Weights of a small transformer language model.
Size: 19 layers, 15 heads of 64 (5 for keys and values), MLP 2560 SwiGLU, vocabulary 16384.
Architecture: no biases in attention or MLP, untied embeddings.
Training: 1175M tokens, 10095 steps.
MLP neurons of a small language model. Each row is named by its layer, matrix (gate and up: input weights) and neuron, and shows model dimensions 448-543. Each number is 500 + 50 x the weight over its row's rms, rounded and kept within 0 to 999. Numbers have three digits each. A neuron's up and down rows have the sign that makes its largest values positive.
Before each neuron's rows, "fires on" lists the tokens most often at its 100 highest values on Wikipedia text that the model never trained on. A number after a token or word is its count.

fires on: " " 24, "-" 21, "–" 8, " c" 7, " Sh" 4, "r" 4
L11.gate2449:520533476476531463403445510491498521533543489503459493574494507552523509519540502468386388458548470446585508524551576506501499457492456541498478517549560501485561653501466453500423549484541459444538462572496470464510381493468478496452527435497532449544568500435474442540530482512545598571
L11.up2449:528515543556528523517490461507566490415543443540491452563522521454487593371487436514459466489538442501508443434463525473560507483528456420526508492626479497490485395353461456475487476532512469436491542581521532531458377512571480479561583447558480519406437491514489491546518439536433461409

fires on: " in" 32, " to" 18, "," 5, " at" 5, " from" 4, " (" 4
L11.gate1511:507549518423507488568444556479488611519515538459483515420501484548573561493485531475576548372500475496526495474517495460515529440481432485523519562444505493506551520611511609455392502498411416512417504493454495557487458444443486548470514524474587565566501487577447475386543533545390434498
L11.up1511:421522496436521465526442558488524483488545540487546478487487392476493477454541554577519443509398504562542572540500545554537536505518475576542479434431511445509383423499528569441488431544544454498456487550415464517515473426547584475550573532460424513585520489453506589516528517553488555505

fires on: "1" 13, " a" 13, " first" 9, " My" 7, "2" 6, "0" 6
L11.gate1359:498476478566603483523418566485385467430470480530529565454528391493505506467512562469583477410504519539654536515496481537511500517556529513525415479543474580436509556514498405477455526466540465466459389465503515460422496466533534533594493490593481503544521479516484512572471545531495440532
L11.up1359:462451529474473425445480551473466466527490460531500437520454468442451441549470556418528528527561517540502557496416515551544507464501441538517542518584521461428454472520513487509584429575461547485457459497538530426454496418517466622470510525446503624549522550543447494512585473592455454501

fires on: "." 24, " of" 11, " to" 8, " is" 4, " was" 4
L11.gate1862:469556490449493468523483519520484581501545588500564411497475430428501528460412445553462460464493396454521473534490426428621519488393567394466509455500542570551471501414539500507418477549399467491535535548398488467491466454552520448477432492457467469503453500495484576448513421441429425447
L11.up1862:542489544543541498621488541610414572523547517496574548435466545523435531489530466473410578439506557460622453484489554593526446433482493457508507455567510475518531411552506422470438494559527460557578547487512484412488484496461515489479585489461468525536533510471523485474547546479595467458

fires on: " not" 18, " is" 12, " was" 11, " were" 5, " all" 4
L11.gate2485:391446491478560401473566538497519498427485422505423486506438536579472456596467424558444558543422500515623432573413604518472508383486466449546492496596447515506416583462563520517451419482501381517570464558475538484493500415440473498449481419649446446502537483544453504589529476379514569501
L11.up2485:430547517472452456483532626602449490571551509471450522529437457565611405551569502472487598516416467492554438523541479505449514449571501417560470527466514663447508471500545469564519511433468495561419481506499428537428486414515505524501506469424536530528428469501516542520422526491464576390

fires on: " in" 20, " at" 20, " from" 11, " to" 8, " |" 7, " for" 5
L11.gate801:407513483588519446616514456505539445590533574509558505532440546459500528537435477518578479493531515448449513532546519587484425540518510475501552481539478437418506538513469468550513460516557482391429477491464473471470566471464532539555413481553507459506615484458532568505642538487453591369
L11.up801:358562488502489473512542571522383503540565519594373457579495504492472469448481400480425526514431488411495555526487546459511488496555557392501420449467624519481422530457460546590468508512456428553534486552561482484496439453548396468442575597377499584576479522461389508495510535474489513417

fires on: " the" 20, " as" 16, ")" 7, " named" 5, " was" 4, " (" 4
L11.gate125:489403543508563439565548554528566473431498433476457577502514487502550501593466492422468424596521529518549568448565478528493529574507477504555544547461461503494506479488532429474460460488487480377379503415521491467438486460493474483517468479557462470479484489486523464484519455559535439463
L11.up125:503496487440481518496456564554531493486441600514431654437565427498602453522520508570444374564506563460565414456559381462488498452467518501512542484438443516391505593443479521532393508549482473458470516486443369516455487515474473534486504481552486487456505359481530476559485509527532466492

fires on: " of" 55, "n" 5, " " 5, " however" 4, " than" 4
L11.gate1935:489440432549473594455482587476499555423551457399454539487509423443573517473517494575513510448496476489478559509491492494487616573477516479482618500529364523602418557513517470480570527539450473516518466397630565417418490523473459572446483557532448475528409611525471515613452536492480493429
L11.up1935:424467461471575565528558475522563516505502535536529440435392494460607496565615547508488411507542484525535444516388474516397410545478554466509478509537532544495471629536543488480518462400502626466550518497515463510556612488367517483453550446532435541479501474443550522581495543476531458487

fires on: " " 53, " $" 8, "1" 5
L11.gate1560:496479456555443565529469490530486486459519586448553507578457501511368507480523488459553493480503500475485544476452470529397602583447498478487519569445444573559442476553558526451486561452434501586518500413495524537433541563482563533497498550529440525517491365509512523577502562450426468440
L11.up1560:390505488563461515475435528588547523439549553541511457543485525535547510411489453512495476582493464527426558569527481506485534520534453513560495514568500536415448494476547580505563544564466524525557564518459542594545549472499606544512430505454426540552495415572456493535481462488484470503

fires on: " as" 21, " +" 12, " is" 10, " was" 10, " " 9, " its" 4
L11.gate437:460462436497464478527554454459473579370542476559491459600528594553419460500492529478515498574396584576573479582448511530447463447433424447520549525521472456549432521460513529498462431426494479517487527515410567529453526515387490490559464453621581465502513517571511534545525611552505476470
L11.up437:567480454467432408470511513523495570484539532511530433548532493514518527546440526362589501444478448547555565466456501541487454417481565524522528453430439527466499534425553517367511442491498549569475514432441478513495426521476536453575515435522616513396546497506463433532483531541534510530

fires on: " " 48, "1" 12, "," 10, " October" 4
L11.gate2083:513574468566385572533539552461441479500492481433440517344528504419497376451425449577517529492521474586445452497499543535483455483475398492485520554504579481535520480398484512397540413456454438534488522536481557534523608484471467466557408465427434559461489454452554540476428450548423427421
L11.up2083:508437471480485476476468549504482488529360546458542522526612531489413548538448507533444522461519524511490493519543511397413444412471605446495495477441522433550511470508498515498519517487509477532557496420551545390506544659486569466507514469572462488605458489561459572517464548482514545554

fires on: " (" 41, ":" 8, ";" 8, "-" 7, "—" 4
L11.gate23:416512566545537566471484558463563517532580461536558548457510518553566468518496599472409561530556420500424516531487464546506448485534395451485533587404485497602524447476524491519452494390514540421584494461539499502503497436506600455523494560502439509543477481498500595484433566469575434467
L11.up23:461553505515537470464554460536554490478477608479436402577489525485491540532691483522462440442490405510440533518454483523436519479506426495519446470475461463575489516509556540457454530587476506497468527498532597564491415494494492476444520540481505485528454409503510443470419556447550475547

fires on: " " 47, "he" 8, "us" 4
L11.gate72:602483480498491425470406485469404556531506461546439443559412396479633398509498407497436477474433435602500550498484491536531519601542457453474495459518567509431506499568444550428491509477572523481480535502556499537400449520563440556539506510487441495493553459583581509428513471380558520470
L11.up72:496512512563468461575498526378560499445478592472473527489521519519397476525580481501452552522499470505448474510539558537547538523382454561382498599473491477548460462419451470509371518559580491479451478462530488468487557446519446522524451441474500498579435461381531451471527533543543511530

fires on: " |" 28, ";" 23, ":" 11, " for" 6, " were" 6
L11.gate1776:553495510498572511580601502502498483481513468516545488393509564407481496436530502549493522544449469481561578467484455512504443514509516540505504468462457518566490439472419465576561543502553554563461495644552520529507477462562545556501530474469505487525566586491469450540466598485558521482
L11.up1776:501508562471511475469462476552473552487474546541559580477465536499594523495504440499575551530513456583480591457532422418469534471527481461555558425458461456506538531528457485559503441413524457562464455467483441581616482512398527478445491485510413457527481555485525457402391552491529569475

fires on: ".\n\n" 47, " |\n\n" 17, "|" 9, "," 8
L11.gate2254:497441563615463499463551420489425499454521431504475551511468542517542535517506482474505564561493536396519634475552517585460503496565434526485420541461426459422479468481490492435484526509509464468412571478530426476492426522537512547524515452539562550531561549503448507497521557595469494462
L11.up2254:535550561525426533475462485487587498520455503446528461413435551394491548467503472480565579560433411552535550492525508479512507548528440505508461473491457491444549551487495459541498482523511449504432407560487585461429510386462509581484417444512476471574529602515477471495445588479512575502

fires on: ":" 72, " —" 22
L11.gate1922:372479496456491559458511560636556456465429467545569551425491502548571486471442580538561425538433362518392554456456517445573502432388518444499566454513517445425535428547563522420407476522513469476578481569435447462541529484475453477426472563512365580470535649501483516532532537583441562455
L11.up1922:530522502514439538473473388498493522531456479491541556504519535454500527521495361476536455525510554510589498497572486488546560523501413516427527611473526504540454474578430470437481520477439502601561631569465563446571485570498464552611494400487452500464533489566422521480534529576474478454

fires on: " in" 32, "20" 12, "19" 11, " through" 6, " throughout" 4, "15" 4
L11.gate1827:524516580510504507539427479520547482512573464554559431549540546548489589439387452484559474464463583436533481504523474474589459521467536452510437440442522528502479513573505514565512397535514513401522547616569500507554364446502501526528469482533457481499492504552533538472491572449469475531
L11.up1827:417506491445440402561613437465514466361492549485529510512436525405444462427429438591539515521546450591517546505501461492513488530477434494445444578620529470502539469510526497491544458494486452532564435591481538422540394496630537482520466502510505556560495553490541508366542561540567483472

fires on: " " 28, " |" 21, "3" 7, "2" 5, "oun" 5
L11.gate2290:532551441380468565511619477470521534521514495464450498467571461542529464592432436359493477502554512470505616554415430557492560498521511402475464432492509521512486525580445522442585498518503479530581451552452424481450405501516466468500507483528465420564540396482521467511520488550435420562
L11.up2290:524479512474486505523498379435570565472459465467488547556492526495474467547517480421508439442524456505560506494543464616586448486525405513393529412612576545522496519483508549558479616446544517485530520442528493539511452551473522520590540493429481532495499463386545531460557435485474506526

fires on: " sc" 18, "sc" 17, "c" 13, " Sc" 12, "esc" 8, "Sc" 4
L11.gate383:519494550557467498472512573434497548537529531579332544487465416508483514509511589416571560527551481505519535418522534503526475573557479486533531506554451510536445516494489429484467530462458456484526489515520510508573414530440522556500472601495547602558488454553436506472473507545447499441
L11.up383:480507472449516517427452423512484524456556529571478528478469564517490553496486425464509445473416461465472417567478595495467450479501448574566477536488444580470452518503562561439434461484361512533584456423539510541493509543536428469482528499526463559427506472585494515518465537527484412534

fires on: " was" 57, " were" 14, " to" 13, " is" 7
L11.gate1208:542535531400499470478359532375544498526436462535511496467502540521534460410538540530565513552466519627460511492510440569539488487487458521590599506492462476676401619560526460488411539435469571533548571508618536433514574513520522600518542444555522483498517489480444441548460478523544466486
L11.up1208:407414506504542568498512416666492477564557435511462552475560594396578460416496486503520448522554531558451451497487449559540530524514500524448543470425460476517479536457574473523518395535455537510434471553479550546578485450467535550455497434511458454482470494463425540548522497447422473501

fires on: "," 33, " of" 14, " he" 6, " the" 5, "r" 4
L11.gate1303:500537445574458501490590413584364547462497526539493400465472383530444511460570443494613620483478453496475434503490456609469531417481548498502599492482474477458572498461532502445512571540502461516458519548489467474552591481394500557539511519463504369575472436490477474518574494579452524511
L11.up1303:437540525509442436456458531490494495473539483466521409563544491494526526457511452481560486546526453525497421503516432545502515458557532488515560520471453517502476473500458472539458549576504550566594539540446468466513539520519555468530527581563410475408442408483481526451469595506420436529

fires on: " to" 20, " for" 13, " from" 13, " at" 9, " of" 7
L11.gate1460:462520487525427544438542472575531411574542572537427552542516424486515475488457452478516496456524536545448425543492539443529436432581526517520534442494539462522609581464387508438473542531513573538402459501582500528451436620421503524527577480528487548551489494510380425500391439523474484452
L11.up1460:518484485483447492458524465549442434521500454552416489583511548544513595456575435488525474448521581512521501439462457464584554471594458594442513470455382489501498491443436462501508512425469587512465572619627620484536511581460428563448495539399554550404498400509450472537455506505463574520

fires on: " the" 80, " \"" 5
L11.gate1973:475374468504567519588533524454545531496463488447484460494502558563523495574501444535551565523456450465493463499510409527501391490536481484470505555531443466517500527503501574479521422497432396539482502543521482513472420493508436535470520557536514509595471567609529496533431466480480514563
L11.up1973:519467448419494527556483546502503498372573571482485465476537475470589517522494414417513511536503468482622500565484514449432472396442417517474507523524629539438422479463501494528423545479468334512466513450517473524524519546541441561513432452419510411472483455488482572560482448427494455509

fires on: "P" 38, "p" 22, "-p" 9, " p" 9, "st" 7, "-P" 4
L11.gate902:463427480450414459576616524515556534437491511412513472486406514520449496473473485500611561547577514488530550460543536460526529500445495416553495465545525448579518507496530441556449561536526457453430570538424372397553518558453564599593467580499444531513517471570463500542540422519462412489
L11.up902:470520492454491526524434457485536387585560448559469466387576468495409506526457548557560616446535564459573447493502478524524534406428426460544521446553510575536486527485483478482421467493577532478387520560508568443569481559541466537487505421505467536568474464475461448510483604487542583437

fires on: " |\n" 43, " the" 12, " as" 4, "===\n\n" 4, "===" 4
L11.gate1960:492437470501496486541516489496512557359462477532468455504535545537436566569555466512527526548553499536429546524407486453489442436427543510484471555547471485512382489481563588439523415560449501503459475562513582492499480588487484521507499592474472448550476586419612528475539508531416464565
L11.up1960:456462464474486505509508523469602423539514467471478453522535540481521475485373523496504466473569460464555428478480518464394440492530533557415531557488464526452471445487517559398538439575436446472494436502470493464523459580488475534494522560439469449503459520476566524524510555494484589550

fires on: " by" 18, " from" 16, " of" 12, " when" 11, " the" 9, " to" 5
L11.gate390:478568563550491422456445560418572622490486572515531584432557475470569554539527431398570549459561481469394518513588466540480432539528577549509519490457517501561460503501492509504479460439532530433504529500473451569526453563429531502471497514475562516457546476553509585495467586514505563519
L11.up390:490434494520526526528463410546453499573557584472492508470483586532524483526486586526524429546511538607419517504444493595488538495515505544486475539485556466503431523549494480535525469496598354496503535509493512488449518462502403574524495544379517386480560519408566405523444552519535489487

fires on: " that" 22, " |\n" 6, " single" 6, " announced" 6, " stated" 6, " with" 6
L11.gate1409:464426543537566537482524510502552538522434445579556532493483522521543491500523549458561389604526620420516555446623536462480561467414496436507476380516526539438487592527547483461482408541581545457500505548424564533518478477539510517462479463535519473613504454516582552438565542498548412475
L11.up1409:549517591565495516568429536520427548531476519460410493517427502459602518356440479512513549489577523390469547513566556563522505517506468447433545490539477544424414527426477500476452428484406505396572514450516574466449470588536513569397548647516458455543520498517498490552420522445505454444

fires on: " is" 18, "/" 15, " and" 9, "–" 8, " was" 6, "," 6
L11.gate1035:512462480486568462584539541505514463471567464586424472528495419479442535440497507468517562410511442486581502455522446512487518491565483426545528466470529484617508442401533468547502480505564496390398537531500431575464479586451473459594573546487530480461422450535440520551453542438508469529
L11.up1035:470585459534483486562516548450443603482501504527538545512534493555462437465528568462523486525458525538588609551479493515516529429408561514597434553476545508480532527396494595512471589575503543484518524502445477525495445532408420454473525456483442500496608465507487449535466501488438489494

fires on: " and" 26, " |" 20, " named" 4
L11.gate1457:464505554551416446462594425563437493459512473471425558543394507533552486545564445468498472542419595443523541530592543471471523538390551612451496451574539500490463526443531495550533541510493545504506555447560512453484483497579483440509511467533406581469429508521497563496419542493514561477
L11.up1457:515493534571446485480479467532471524453557523519464520598475489414530468456498496457463515550462520465483471458449483469422459511482537570491510575590397500505450543462450457489518502523558491430585518485493546487590452542568510476560471420538481515420548535523495527523457544418530519496

fires on: " and" 49, "," 33, " to" 5
L11.gate1280:496559542488461553523476468486522502484591431463512480521483592521601533453452472488452472446441430461442527487454487433611543494518534476478453465459546539448538458453489473548448355436430469550501532427455461515503495442438582485477371516456521518510475498428539584563502467500434489456
L11.up1280:436548424477461405511427476425536449468466560472550519466524681472540406469519442437514460491507497466568406576474570518593523483483490507556555479536490461512486545516529491571576476464506490443478504509494526495442551500422509471560498457466512515433473535486428459429458545538503518585

fires on: "." 29, " by" 12, " of" 11, " during" 9, " from" 4
L11.gate587:509570542529461601508509486534502554554568487492544425437590517528513540441532522552397536507448541532490560500521442589488506512512517528484492457514539493516546414551459537622456369410560504477461457514509549432393565421583512482482482492606450530577505486482552427491478546514605457542
L11.up587:499405497552532500460518435439541443439534550514568522455468483537505550566572560507498452466444456527507454550565552567515467535496437503558509460387494468541561501563471487429493455567442482479633534500505502530553462469498473478496559469505450457458494375582471547494555529497494476390

fires on: " |" 51, "0" 11, "1" 8, " established" 6, " met" 5
L11.gate1276:497465445478503579473506453493514512529455537581461506558539689467445540397534544520516503489543482495382488429490482472465508517452485465570518514581488501556464468556499487424484481457532512401530446589498449483553498562484477515490419611533495550443526578454478473500609385529464471497
L11.up1276:479544455496481581486511479518492528548515490655517518627563568565512505444378477521459483563493513488464556540563521456480491541537483562491559558498619498440483454502461541551529462563407494444467525481462528548462499545521565561491603561554460608518506601452508596450482549447589422451

fires on: " in" 45, "ter" 6, "en" 4
L11.gate2166:489533511369621498551571551495563532524555537531457483447495574397499443343501489494416514441426620505588420492546590447487498529455427495503565341544473566559478448417554497421524431565489489496473593551521399475524546482512440504525473508559495539479446535498544502479532556513471579575
L11.up2166:488508500530510462459443469562429488487514437516432522526506558521570460545521614454534579550525589457569510506423557572546398584534510416521523500569541477516451552472461476553530468452516499475513453366529548492452546576520483574492452455526479523509476536592526547548413493487512445423

fires on: "\"" 25, "'s" 17, "’s" 4, "19" 4, " Paul" 4
L11.gate1395:519451582414547520447577593473453567536522526525380425491580482481530454634517503498490472510606499517467433565538538520558451531540498428429440392558429514487410534489485512531530570465472506478571441543503574556557439487597492457459547470465435420583476466564495427499552493583484511472
L11.up1395:399548506539503489399449468485487454498554505523575361433471519617487580524499480611514562431535500579486458538498564520495472532462463491501500519534457472477439486527461507462498402502465559517498464528549573487434503510504505418428561501520425428535555519575523426556543489401569601511

fires on: " in" 65, " on" 9, " |" 6, " of" 5
L11.gate1668:486526559543565486476497549519506518540491660469508473422599478472559540529403507516525527501521435494429432527540531492551502439552423471515468496480508524424568540448485518539479456532570510476531559466500515448444402461540478517509543522551509565482493470467462454480474507565487466591
L11.up1668:499583463432542521464486545439503446423446546539515411527573466435386532575534494526444520552517546566513560543481582586478476554501521468477473551561489602442505595499460464450437476542578484610520532528491525476455501520588477517521574458366509586533525404480514579446517578536482484494

fires on: " |\n" 28, "|" 14, " |" 8, ";" 7, ":" 7, "\n" 7
L11.gate934:518510520489565499573600444523502496564544566462507557554490504526450467424526476491502394518457499481440512586395495548501439519450385418473517499525446464509492500530443447419524543406518408360497557565509490492499611391473665541531501578525525490580471523599493471479522547400567452551
L11.up934:508562502462480403540568501564549492487448508473560458495540552540685467441559411563579523477448556446474480483519495480486510452514534504470484496466546481536511566586466569563478477515415472497501435505514564480470452526453439484555552413505501470470513471539453500425521542506548548505

fires on: " and" 33, " which" 13, " who" 8, " to" 6, " but" 4, " in" 4
L11.gate454:489414494510474433485534498559465507555552480408462504544595457474513500487487485421501540487500481505612577502426540461484588529494474546556475476465457514468507439502567473524502457508499448538519480439526511503516504461426495474477445520459487465461556527442446491448510539527583538501
L11.up454:525460458452463503524432497518471475448570473574480576404542559611479451488513465395515547529476520432522598510427463453365511552543495574500479512477516448486503505471483512494508462554314506472469389472505548508328513564481516528456450454562524540520559560463497479542552582485479526524

fires on: "==\n" 26, " since" 10, " ==\n" 10, "===\n" 6, " of" 6, "====\n" 5
L11.gate338:406494514486542439515507499480520560546481580460539604499375572550480450453533388520441452592443409515540459564502447554459498545479502544503503530417573536543546538418459438543527477449526488510565538421431546426423564420417433468433459487506482493516564581476484469497471495486541473591
L11.up338:455434504503491464503499615501521560606565489592460469561522495490459467473517509566533511478482501461381494561586546535477511522486560520518518548454430496508445489488583505407532492455509528470511505583492501458490494523563515451539605549523444504465540442563469531508480519556538499593

fires on: "," 21, " of" 18, " and" 14, "ic" 4, "ac" 4
L11.gate2248:507483430483557495457512576523496527425493583499428402472525483486490502450577483627553527526510434437519365552550522498498549511470525456481470397374512463563514539524498531414531627489550444491486625491438552526479502492538490459479408544493470385457462491540536499545479576559436532547
L11.up2248:471522545522505533474516535534543514543507466399548430578570482422478485528557588567537506523479415444482389550508492553505451507523575514586522404450437510511508528466519446533455478411487549536430449455440514408485478523548495480551520519485474530539524540471464526486544430435557460524

fires on: "," 39, ":" 18, " " 10, " |" 5, " (" 5
L11.gate1340:485543386593424472455438414434544500518522444503458511371519484521480505529468463490527538492533483436468530447503508495604357582545496443576393459479609547523480432420458474456540545417470570564504556543527493546510546420560572545516482512516505438529449548544406486432521439511534448518
L11.up1340:510441478667374424400430470521552526454506482437557509596502484613472517619539449513529551523521484457571514574612523572494485489511547551564458544475485517528508506516432478562474465509530473437513481468537491590550469451516552419542587463468590468492522488534472505468450522485489481571

fires on: " |" 28, ":" 18, " " 5, " first" 4
L11.gate1899:441570419446500578487551485513455426445489554496524410477549461524543472602457586487504580561518449510415517348452508440502548444543559506450533530532460457523480457561530417527472493447439483544429521461320460495495524554519429482543512570410438490555500432518513563525490543490470528495
L11.up1899:373441457525490474542448381504393450621503541519370558560384457467628527501459554511432433516545506519475494477478462531571580436598573645561522545564525432439555522549496470495497394535492472456577480530447468483507537553506431519416461524471457467445509535477492442379472495535371495546

fires on: "," 32, " in" 8, " as" 4, "al" 4, " of" 4, ";" 4
L11.gate1174:525596344497479516598532430577473478431415471495551495418566440568485501544544465543570536487423524514555495533475521554500480459594498508592480532512483531495510507377574503564505616395488586506500423473567531574473467572431579461362472650492553479470526466426488543493499487555518490397
L11.up1174:478433465496499501540546548466483419452457409462610431465505581510401517442454437481479414520464453604512437583527453558508396498439522552509529526442538521509507494463462421480482575512571532502401497551420579531470423474593436541487601435529563495518539498564442465498458360505502496507

fires on: " Gr" 29, " Tr" 25, "r" 6
L11.gate2529:618451441553498469525550490460504455468559560457468503422531410522553492477550524548507544578583504416533554476466482473506557474481521516542447424512452454444506523455463509502462529497470583501632479493383543465545436496479423463484502463531509568471555457571452463416557572411451508625
L11.up2529:600585542558567508419528493450447602542462406589505451503489469556480519432514519443416548548555521535576473575517502453573526511526471508507499527497539480507517516437526485434540454538500462441543455541495506478516464400542479481486527639507532530510486482646532502522422559525451543558

fires on: " by" 50, "," 23, " of" 5
L11.gate258:553573434401528577486636462541443449446417531570598504444467504512393511543548458550566442622490441476558516477480530494435562528446492552509510554494496460496496452486513523558525505475523491491497513485493593556526503418538500496565511474467446390475576598498585497486525508576547562373
L11.up258:493562488496541472520410544539547421514609497447538532503458512484544539491401508409490472526549509592552473519540524542517484434493498553446572523523602523464422536583513405459539466479506558374587497532497452441435559468511487630599529467537485598543521545476465457505461522476584517469

fires on: "." 48, " who" 16, "," 15, " was" 6
L11.gate478:532483489440450449486477548516492569519547481559483490460560518467571510437500577555462629481415471477556592508499456492513580487503479527531463477528401571473465455500519473445522424512444444539445468524507552559483400485430505573527400464452514445410555437503549507520490514514482501383
L11.up478:468410444381456504526479445559499558507420624532497491509488468616477488441589461364491574523578533459481564494462533469558547485583457522505418535440441543460540443538508490500421515453498540599510534490393471467517484470348500513499426492459463539420527498448507539472481542465522549511

fires on: "'s" 30, " his" 16, " her" 4, "ill" 4
L11.gate469:497567520436506468551558504450466492562492545505509336467466525448468539528483503469395404585538506532460498602568463486582443483462395603489461461508569564499480528503612504489516500476526477459528584514474547500506473572464496546504480503582482558453502535564473496551488523461543531569
L11.up469:530560438547528531520569460552558490548524515384537485530575473462588500548486604527502513471458482507515505570478589544471444506552511458467512469429564537557437484481560487531520553525410459458513477538555572533531640498553351481503486510493471517463479474535499458410486498588550507455

fires on: "," 34, " at" 8, "esc" 8, "c" 6, " which" 4
L11.gate397:557530569398484520488529497497553539591551588512446494512567463502511491466540437543514516424513577469527474527447501554482548460536406502480488542460402551604462466505432508437449461421441502479557448537570423538531417546514473511493515523534539517425586535554439424546430464560476350446
L11.up397:442549465413484477549500472569488500480499489624433490518477493418532560532498488535605473418476487462546502495481472627578542473518507470535470434520474423556449495563480450526547480547527568436594450408384517544540363502430508521493450423500531558465558501624433475574516537510428465537

fires on: " and" 44, " or" 8
L11.gate240:513492491481456598494522461535549470516564532513461580630514464454593469546513454506436539485416385540433326508538458390521529470440580503462430562471488562533609495488548493593478499511504498433505524512445409413602507455548470503488535524471420524538489457532453516464525540480389478439
L11.up240:450540603435462507488464496432533432508517454437561466431489504480528558543572516535476451690549409526489496469418515455468530491512502531503489500540454470501584473502620392575495492530489394504458529579427408478441557512497536457484487473487504478529468560579481496391480511554419527522

fires on: "." 44, " to" 29, " for" 6, " from" 4, " be" 4
L11.gate874:609464483459481502437532557561570484539428482561537549519499537500519556513495563511505530425497530436436657483442482557451499426497466546484578496582530479513498506496417455503530456559571366476555490572522463498440502479459548418520477614483448557459426517514556505467472475515493571450
L11.up874:489473460583504551572439543442434497575566475468530419526527410560520488561478423529544489418491555548465526468497519512519489563479458507568425470626531568533525533524509487468535563541477546453473481420434486527511580428411575492583480462475485549375448530526431527466489583580545511476

fires on: " that" 17, " which" 11, "ak" 8, "L" 6, "el" 5, " Laz" 5
L11.gate1458:417554509539465437491477443492492535418547526470461524496461506422446566522496439472505441460477550526551490448458497460494470524446505490461496453463528480500562469583516512458478461521490545414555494516535516561474505479453498511504565395562408440447455542453568495502491468574422593460
L11.up1458:447525426444454481594420379442503442505417565470518500460477477534500470458579564500502483460499544544500489596509474475540470427480519496570443454458464488395442527523556525509455540555492567585483556474492455502434546480489432576537501530508480499482476496489491543551483427497519475449

fires on: " of" 36, ")" 11, "," 11, "ont" 4
L11.gate1573:546561480454427530549586557444528515551464502513497582489543454441572446558509537453453548616446493573468515520484504519434458445492371549539523575483477493506450495480463502520486507487383505485511431530604511542545514512464484509502574509530437480531443529467538549511460448483499490564
L11.up1573:438512557294534442425451491566501552525496513427487499527444506478500491558482457499431511460449463393482602478528564441458526410584466546451432515477496541533515534500499461422391475460517393397392549466452502471548501478519493500498470518428622531585488521419492516475426553490502515459

fires on: "," 24, " and" 22, ")," 12, " as" 8, "-" 4
L11.gate117:463486501467482554410560533453484556403519466469448603451458611546448560468585380366433523452518570449438471503483500482454447499490501473534374548480537549446466591485504487487461452431513470493537539460455511446461506503579497474565544527455497547474600499490485486535482553464512551519
L11.up117:459542433511462523628473485482569536512477555477468505477476556607546556606496518528596515449507527442498452573505528522430509530556466537564453453570389529533549582468491417601495384452443523577497518502403569512519542560486447413545457488547508513452540544534512480534424575461506488539

fires on: " was" 28, " is" 8, "m" 4, "im" 4, " called" 4, " it" 4
L11.gate1613:507462480424458471513455525543466504439489433486486423535458458524467506543562414514506483519484552453494527520606476523533463551478520547518465525559494520526449457511407477567541501435468501609529573536484460532387635618452561557553484538549524396485572476502446440438496554525529566490
L11.up1613:464474530373475490550504519485461456547483420603517489503471479502505487506518448557448617596511508534513490462431581519591549519458473410476528627505558414533418496481484509434443521479553514509444518493389562493439479467388548465544606443461485508496459495549350555497488530579429535475

fires on: "," 43, " that" 19, " saying" 5
L11.gate2195:482450486506488458439478560405540471504469524515472489510526484542524479401543605483488544513536526463463428506586552474557517599456493487502486501550490500441536549459516435440487501506491519520452542532549470482481428531577434597590577444470613514609512551535441457527458545538558571533
L11.up2195:510411513526542467499466516461493510470532521364462522457490528535414483482580480526429563520563496530578494524496518598485472544505464460589531505528515501470420589542503515510524499531377484451453474470452468480569416518511579508471380585569463500459560541504518441498472508462527552499

fires on: " " 36, " with" 13, " of" 13, " before" 6
L11.gate828:509532489598518471492556426469454442544495479525485555499508510462579510504509474496519438525598508508458538452513457488508522461484546452599522475538554478477412499386464429481527508407504496513591556372451474539461537563433553547480472488439362595515600454491464554475478539520529438403
L11.up828:468461513608461534525552546506555518473445472477571510455365458394531477555526493438607540535558445453478585495514469445530508548514496442503483422349511507476447546447510506542447495474508438447457513536468477495472582619478520439454511554525404485482516477415547490536548563525476505461

fires on: " of" 25, " than" 17, "," 14, ":" 7, " as" 6
L11.gate701:584524540565479486485456463540526518508505596548468485429511589573369506458543577446552519477572411500561509513503431424464499498556584496541503481434603522393504500446452548580551508450393523539455536503479585528474454520473507497574463566449470502385504435523483530496463526550563566390
L11.up701:482495496552546460493536474402543437503441411543426525475469482519451469518443528521440414470545537475458414527524455559476617440498498506521474443417450369547491493456492480489506586419555517453437455551529484497525593530443512431509555451589468485423423574506489475509566565516556487466

fires on: " " 39, " in" 9, " |" 6, "th" 6, " the" 5, " Ph" 4
L11.gate455:503492455536439497462453483552536476541549548396444452442586491548588439491474566421475515516497474532448402544582484471487467549469369496515497528513463489534468485565490453514529450498450463476445459549523467389469524478490489431480531406447413553490451521435535444597495496448519506563
L11.up455:475466522435436555413581548512501500423508553444484559482540443556496484507455423477598481492473494456472483524499533470584433514571543502492493509385572545521428496542496536530459492482538519520531504517602527461467386489478387448487474393458529551510536485435545495473464514488465429478